config = dict(
    vocab_size=32000,
    activation='swiglu',
    rope_base=10000.0,
    qk_norm=False,
    init_std_down=0.0,
    optimizer='muon_variant',
    lr_head=0.0102,
    decay_shape='linear',
    final_lr_fraction=0.1,
)
MLP neurons of a small language model. Each row is named by its layer, matrix (gate and up: input weights; down: output weights) and neuron, and shows model dimensions 288-383. Each number is 128 + 32 x the weight over its row's rms, rounded and kept within 0 to 255. Numbers have three digits each. A neuron's up and down rows have the sign that makes its largest values positive.
After each neuron's rows, "fires after" lists the tokens most often just before its 100 highest values on Wikipedia text that the model never trained on. A number after a token or word is its count.

L5.gate829:082130144149137131137136150084143129164163102119105100085152134178143067126098085148106164144097088087108134134133078164135125159137134163143113092120095118098129058130152155137174083186114156207152137206145124214111173163228143090141122109165100212154118109157132127104120130168081117100
L5.up829:134188166164147178120157094159100108091166119114116087063156112148130087121098062141110082121112085069120143137206124119200135180121130140095119167128094153104122089131107170073156137147110116144167106216120091175098175144207072085135147097133153193128116142158153148139115128146120097120
L5.down829:161165153186127149126173080142147108095108170045128118123157140162140081069103062098154106101126119111128138163143163135142150136091152144082145180103110186093086142090124172080135097139124132077113070133100070126080146093121154085103115124092157155155072192135098164135157136123107087127
fires after: "." 46, "s" 10

L5.gate784:108102097156117073182077063084165131129141096143064130128160136170199093106137074137108110134170188162137145145098190188066059127122133093128125076086102130120136108066089109098160093125133116146189093125148147176117124087116136145151124092199119187097091137086110173085168112120086176159
L5.up784:130142131146163134102090081136139195089137101116201141161142162185147122128140200178144095159116133229099105148142156143095090131137086145130138123097100113112124126124113098116109069100200121111039183107137132113150160088136169163164110089107164141142154106115113074128131052055125142123
L5.down784:158164057175057125058104146171145132162136080062126078114150130112072154114206143093174173152205120144148120132221143124121119182086120203136154124188130179144167117130172149155116117121100133125132112125142071123161112114128126115164127125126120108148133152164110164153091170107120149182
fires after: " the" 40, " in" 24, " for" 4, " on" 4

L5.gate17:121098107164123093114117058130112159122178117156116120111142089097102099133117094075207138085152127120130138146172196122099140125087190178097168148134097203144133111131123169139165076123103140134150075141189135096185155124141097092150102136169138151124127140105143119097170123139100172121
L5.up17:152172164204150136143121112128088118115143125111142116090082110150134112134083072118153105139107155084075139153154127138085118149086166176170157192198173136099126122140169149121118075099073149128151070211104116163143147129195128099115130162111153140140075148151131147152145169148084171139
L5.down17:107116119230101203135119080135100106126159136106110093103079119126150135137048049091173083143111119123121164177183141165099138092053168201104161150113147162075118128154148187052129134109112131132117107219108146137120115096156110109165134166133120139146138136118139117135153133124110165125
fires after: " |" 48, "." 25, ")" 7

L7.gate752:098095129159134100149062072205125112158160062142181022132101178157114159191141080100185176127135068097129153180112151122130119185048158126175153133133085163167118127177072168082102151204165120132127153158181119135182074068133122143115122118117146157093124123114125147126110113123168139183
L7.up752:083087110124139152151089106195113112145128167102150126117093160140098134174073102122154138097090110090153123093109165120103079098133170132101124171219139112146129119187070167084140128152135141109088156127097134119150112121044137102131191099117191145151151070108137080146070132105129069091
L7.down752:131130118124139118112166159096153168124137148160090164190123154064106083123118112148074117132146093162088141099129121115140187141125073144088104101119112144083146125063125107160134151104125105135133172155077123151165176114163105117134098124181146115114088103139105124112131122122158111116
fires after: " a" 38, " the" 10, "A" 7, "|" 6, "In" 4

L6.gate383:128152119115156124132130092162111143168161183109161151145173077133119088120123124137158082160122137107135109162135167086147146130153108099152132122101121132085180195094097157134098177070114179178118118164134127163168139122154144121119159097131124170124124178132108131141116111171117091149
L6.up383:186117062102191171135084159159132128107079141173102121112132162148144102153063101105129146133139115071117075120083150165108134087099166072088114130144155108085136077123096103121109100109154111074087119087130084153078139214132135076153141128145100173084097090123163163119091093123079148112
L6.down383:100103106124061154131022163158125120136141118059195140111176146116141043138090144097154181146097164168106086063111128104088127155081083107143097065105181152118195098142137125127081113118100106152104083156080109116094108086148145123094151153138073152083106085082123092173130109117182162124
fires after: "," 35, " as" 21, " " 13, ";" 11, ")," 6

L5.gate605:090078091107127152109099079167109139135104136114105118103171130107167132086216114140150126076123119168108119110121142110195169132146111162089192159129057163099079131124126151171103177099133103118107152113082173120156136113134188165144087164179164133061172150196142078152159077055106142131
L5.up605:090112100157116111132110124154101189111101123134087085125115224132210087125149107160156102136119186158092075106089163111173068130111162143136125103132055120101108137079126124092108061141163099127122168095134174106114170121142153098144120116175082123140193132099150085155149156125127106103
L5.down605:183186095177138119138127209097122128116159145169173125128128111127123211147111155134109151145118128105123148211124153092151145166120134144133150153152124136169152109151115158082145168105112126134090173128115146136139148094059085186119162152165179098129080112189079112147105115114141157119
fires after: " in" 28, " of" 17, " In" 13, " for" 5

L4.gate837:127132171070132129083142118146082131131138080108073171188122071151142088119092199115140143113111169154112110072137161043147127091081129090063177128145144122106034144106133065125123167105140105154158117130162146151189144097078182132177094098115112103122099110161154137155127146167147093129
L4.up837:122141116116113055100089101116111165068159139096068163145079154119194126112141147145136206141097120170096097120139157138119134057114196132152085139081097101110089092133107155090174133105113151142104144094217143127156129118118177180175128111120096094110144052090122105131151147100123151129
L4.down837:174114130118127104154187096156132112126053129112099127088103189174125165206126187175105102159121089192150153126128140168158141073140152070198122143193135074107122106122121137201078098156171125154110159145099125132089147136126069151113148102185101123090128130105104127099139114161152151109
fires after: " of" 26, " the" 18, " to" 9, " United" 7

L7.gate153:149134050098130131035136123025084045101155136125127142139146064087035122152149167078159093103105108123118113071135159105113118134166140087118183116142182150162067143126091100124135083148171131090169145168088138075128109145126119061091156123098143110129159151142156130100145177160168155109
L7.up153:159147000078191115124176095054137158100141120114142140134112199149166109163153094119120091121129139150132151119108098151134100105132097174113086116144133125153125191122135086111164137087134118119133120116104120118150098105208105102145114082073121120133143103110145092158122157163115140128
L7.down153:085091147154158162115082108195132081138179131169074131164108186162138073111177134159069146174194132172120111125137121126109174134114167138141106138109131103150124153215082163073130194164143112132158080126150105114125136140105139166144085112158145129161151161146085094197173175125142117138
fires after: "\n" 36, " in" 13, "In" 11, " to" 5, " In" 4

L12.gate478:102182139110088173152104098117034115114134120186150178181107121149137161128101086077130140105145122170097174084121099140119108102174142156141141126107137127084153041151130144078094143161118126130116101117181134155082116084169129122113119162166113134174078143157148120141115127124107124173
L12.up478:119147131115105078190146095146144100157161083142126169131150162129147147114112130120110156079113112139161171181133128181161110145116188180139149163109148126158136111114176147133062102166154150159140083093122095141083113114125093122131080082184153120142110140149127163103101174096135109050
L12.down478:101103108155103082157107112146171092117071100077128143160081153098124169107105181127104081145099149144113131095145120081130085128075108210139108070101110098113157110078129138138118150117152109156115139114153156090135029096148124106130108173146142126210101106182150148069142108162128087118
fires after: "\n" 45, " 1" 8, "|" 7, " 8" 4, "." 4

L4.gate122:126219148126117179096125067092139118110214112145143092079096090124125144129123136127127060115083136118124073128151160169128099122116089165126133110117138126116150167139117100098098116136152071079116107112113125148101128063034073133099077184091169149090128140095151110072180132126160074104
L4.up122:105140145146144142086139100107142121053154102088124123145078210121135119070161124146111095131075122125146111090140099126142111108154141107103090126095155113122148093117106082138109131097135174122115100159160138107114152079142152183126120145100081170099163103076163094113130129171107123129
L4.down122:133194138079116164143091121174150128120102096139159147060183131195129112147104077142114130124131060105157122202171105186087104106096141119107110150096152123165125134148113135175198140089105099075112164130146144102143092177134130129105128135130083138165116132183145173086183045109142106113
fires after: " in" 29, " the" 14, " In" 6, " 16" 5, "In" 5, " early" 4

L7.gate871:149153188167143149131162152127090126107156173155074043188104139135152109108145157119182167139144128156095202114085059118165099140127160173110096104209065119175132119165156107080202116145129126086141100122141151116131103147090193128051178130159126151153129085125146116127122140124128126105
L7.up871:111163114149199188177103118147141158151118099129137123110099122117105085126165146128136192078098097121141199152126117140112184101147144110170147109149085112178122125158124122136111129135094164178166118192175098181108089116149061120132121105083121065083138094106090152150180061121075109088
L7.down871:057114109134042145143169123142126129070141109193161201131155163086177111111059181064143168152128138173149142111131115113213135135130083137116191131139115131145104109101166107122171136076124202082153132134167120137111121123089148110137171081134120125102136134121114132098088115094073117163
fires after: "|" 34, "-" 12, " medal" 9, " |" 8, "\n" 4

L4.gate21:108089135105147148100159128152082122109130151127109147128157171111117155125101103117130154134106093146181122164145124091116120160154165157128105089166145132133165123136117178066170093137104114117111102177110122150115088132087126126130050120196112180111180123117144143114128103124126137156
L4.up21:141138130189125127103168070064099106139143128111192095101135103167111155168109185129161137156125085056133096127160115164115145179164140114118172216149112125185090082128164135105133126131151067136111144121117136168115152151084183114084085162203146144179158137159114152112124117090098178097
L4.down21:092146131166140113140129134112126117105128130091150001207115102137182156180173182128168134139142130132111100148131146186091128102109105162071128162139146093100102101111153100135097130129140128114097177083096107134102110103136081127038168162172134150200105133119098174143112129207086117115
fires after: " |" 56, "|" 16, "\n" 15

L11.gate527:110134143107095115133148160141129154214143145184130170183116146191121140129074021167124136071144112145142081064146083145105072145146159091115140135110099173114052111157151117080110151161190126067132107178124110151132094135099063085129131110138140076134131162164102097212084097096146053149
L11.up527:098188072149107065149129138134130112142116136122120141167067158136118087092115113158160133113153181134141089101132089180144092086056153112088071081106099173111107159135191097081141192127102159150143077068037187125178119135202133111136168109108106126119109148131133106056167173107119134084
L11.down527:160181071141087181120100125162122088069110139107081161125199145100137129081179150129126107129127125232165104120130139127084117077131097122161093117173093137152117162100146126107162123091087127064137088135169162090115125164164206133134039101153094132120138103070186125080145130114157165154
fires after: " during" 12, " in" 11, " from" 10, " at" 7, "During" 6, " to" 5

L12.gate42:132082100107155128117128145116108110139093160169137154095113118132104083073138113129101107103202098101159131130191143139191099164150086161126121098127082127160161094108095113121151088109141185104121087111171129069164139167105067135106078168116167183106117132111175125145105111150107134040
L12.up42:156109143073067173115119069100098180133104113178114151164121128120140101137113103128153171080116142185131146105198159125105102189146049195162129174176075132107096152109126133079141097117111133110167064184135128104122172148047111104140102097135123118102124136151122146177068114170087106124
L12.down42:126157161130111070113151171171158173122091134153149103116104148104110115119107113177076151164118136134133100130133136107180098132104127183139098122159119131129104174140132070168097151150149183112129148103129138074179133115059136181120135152164097137121109116127206151122115105194103122156
fires after: " |" 33, " (" 12, " f" 6, "|" 5, " US" 4

L6.gate122:094146196117168171148104148129094131131113191161171142162134138166125131120138159057139178139123107133132132078164144161166154172107138123139060131118133203192107144206126161122131143117150162156140149168124165114134110105135151175098106143154138144110098123113120148115148158093102107143
L6.up122:170118195106095105181086107125141139195114135084128072112108178112126120139107157173124147150094072171160184131162120125137150108123135131118136155181095111133059155167100217075119149169149088148098164139145131143083069193156131132142096133177132125149150119113132086106128085090104117097
L6.down122:127146167111192105113178116111100110147103082170131130088106228142110050155072112140160123138147137157151095131147115126187129140173105176148128101133109102054067079114186177127106125080098134148112149136158201135123108109096103162057134106190190108091137113110101142100074142098052104136
fires after: "|" 99

L9.gate113:084139125103166125120125066160133155132117123146137175144139144084088121159113140166116148078139122149083088117122112138200158147115121089121083155115086052096112146162133053112097115160089133141186168094177155148121123172127171127105135086218172122170132089117130165124140104087111182129
L9.up113:122157125136100081110060164163068121152084153190148136184093137126152091092096153120097098116151119116027160122164165088121072077075107131142125144108152111151114112146119136118137167087105160172124132096180191108115175116154107138063126150108162129122175073150101127128113094098114096126
L9.down113:141137101189139089139186092155161155090160140100121148111166137123136142145133151139142143110133173211112158161095100107105132138139133204105138103132148167115172121116162212106126142138163181125099088101122093130138126121147149162093145196155084079138085155118112121138108069138107145082
fires after: " in" 48, " In" 11, " to" 9, "In" 7, " at" 6

L11.gate235:154174127153105107077133115204088140137191162111145149150209094092119155143139069157123121136166152121151117165115163151100173108128139107147150058115110197104145151117170121083211117136165112126121133143143153098150169114071141203123149138133095122136149147152182116148124127164113142055
L11.up235:132133086100085100153045192185180135160136182173144174134121125202102109100154095147161149121135163175131131138144113128113111147129124084107204029142137114075113161121135084115170076130160074169127160098147141148153145100080108107139167119141156139124118107171118150147117119134133116173
L11.down235:112130162155120111105066119150099145148108159139172110114162144139132089153161169180115125090126152159158095088107108085099149131149130025113172032135125120136141049118106183099158133152099120098123138145091186138146153140184078095168146110105150107074129181145105138148155150166150159126
fires after: " |" 73, ";" 4, "|" 4

L12.gate842:190099145126094128149117108097172137150127113114148156137094127158110092105097116166162116143175186145162160096170111127203139184166107131148114167152164196117157134105142142118115165091116135180138095133121102094162144124091142119097053112197167142087084141122112077108113166133089122124
L12.up842:072104091092178110165114115168134116153090122107105138146099064071117151180164134141117122106149117193132160163102118152136127133163115132188111164131089145131110131074133144136109172160160145129106150030113135103156145154093175112150110098164129111141140134186154057099156160179137110130
L12.down842:143165109128098118075156106147160114135070067130129113124070082197085100122077064133113124119172114137118128143121111162135157117131121132098139135108159168162162105120110157141144128138132108139110141102128142104179132150101049168142134097166161128104111104186131137090145120142137099169
fires after: " |" 46, " a" 6, "|" 6, " US" 5

L10.gate705:094132075122160121138185095177138128160103080126106127153104148153110098103133069122133136119098108089179094133164075107135096128173120120152145133108138136069131146140103102136120173125105131110095132092118181133110134088077131118157144157159132117118113134164110149173091153107166118143
L10.up705:138174153103109188150103086137111176114141132149046146148122143219121106144148150174136166108141105086167151130126156156102135120162115123209070123117066144161111141109130130135159153139145070084156111069136142127138152147132195104122100141107103106069090159132132133199127118115122092159
L10.down705:092136121045126139090111114135152178116099140103120097142120076221168127151170058149142121093097140116125098115143108135165154131141140114124125145150143170101108108150131103125100089119100128138133118102181143106157123131138108112205106123106195147099109084172212103167069155075130170119
fires after: " |" 38, "|" 7, " ×" 4, " $" 4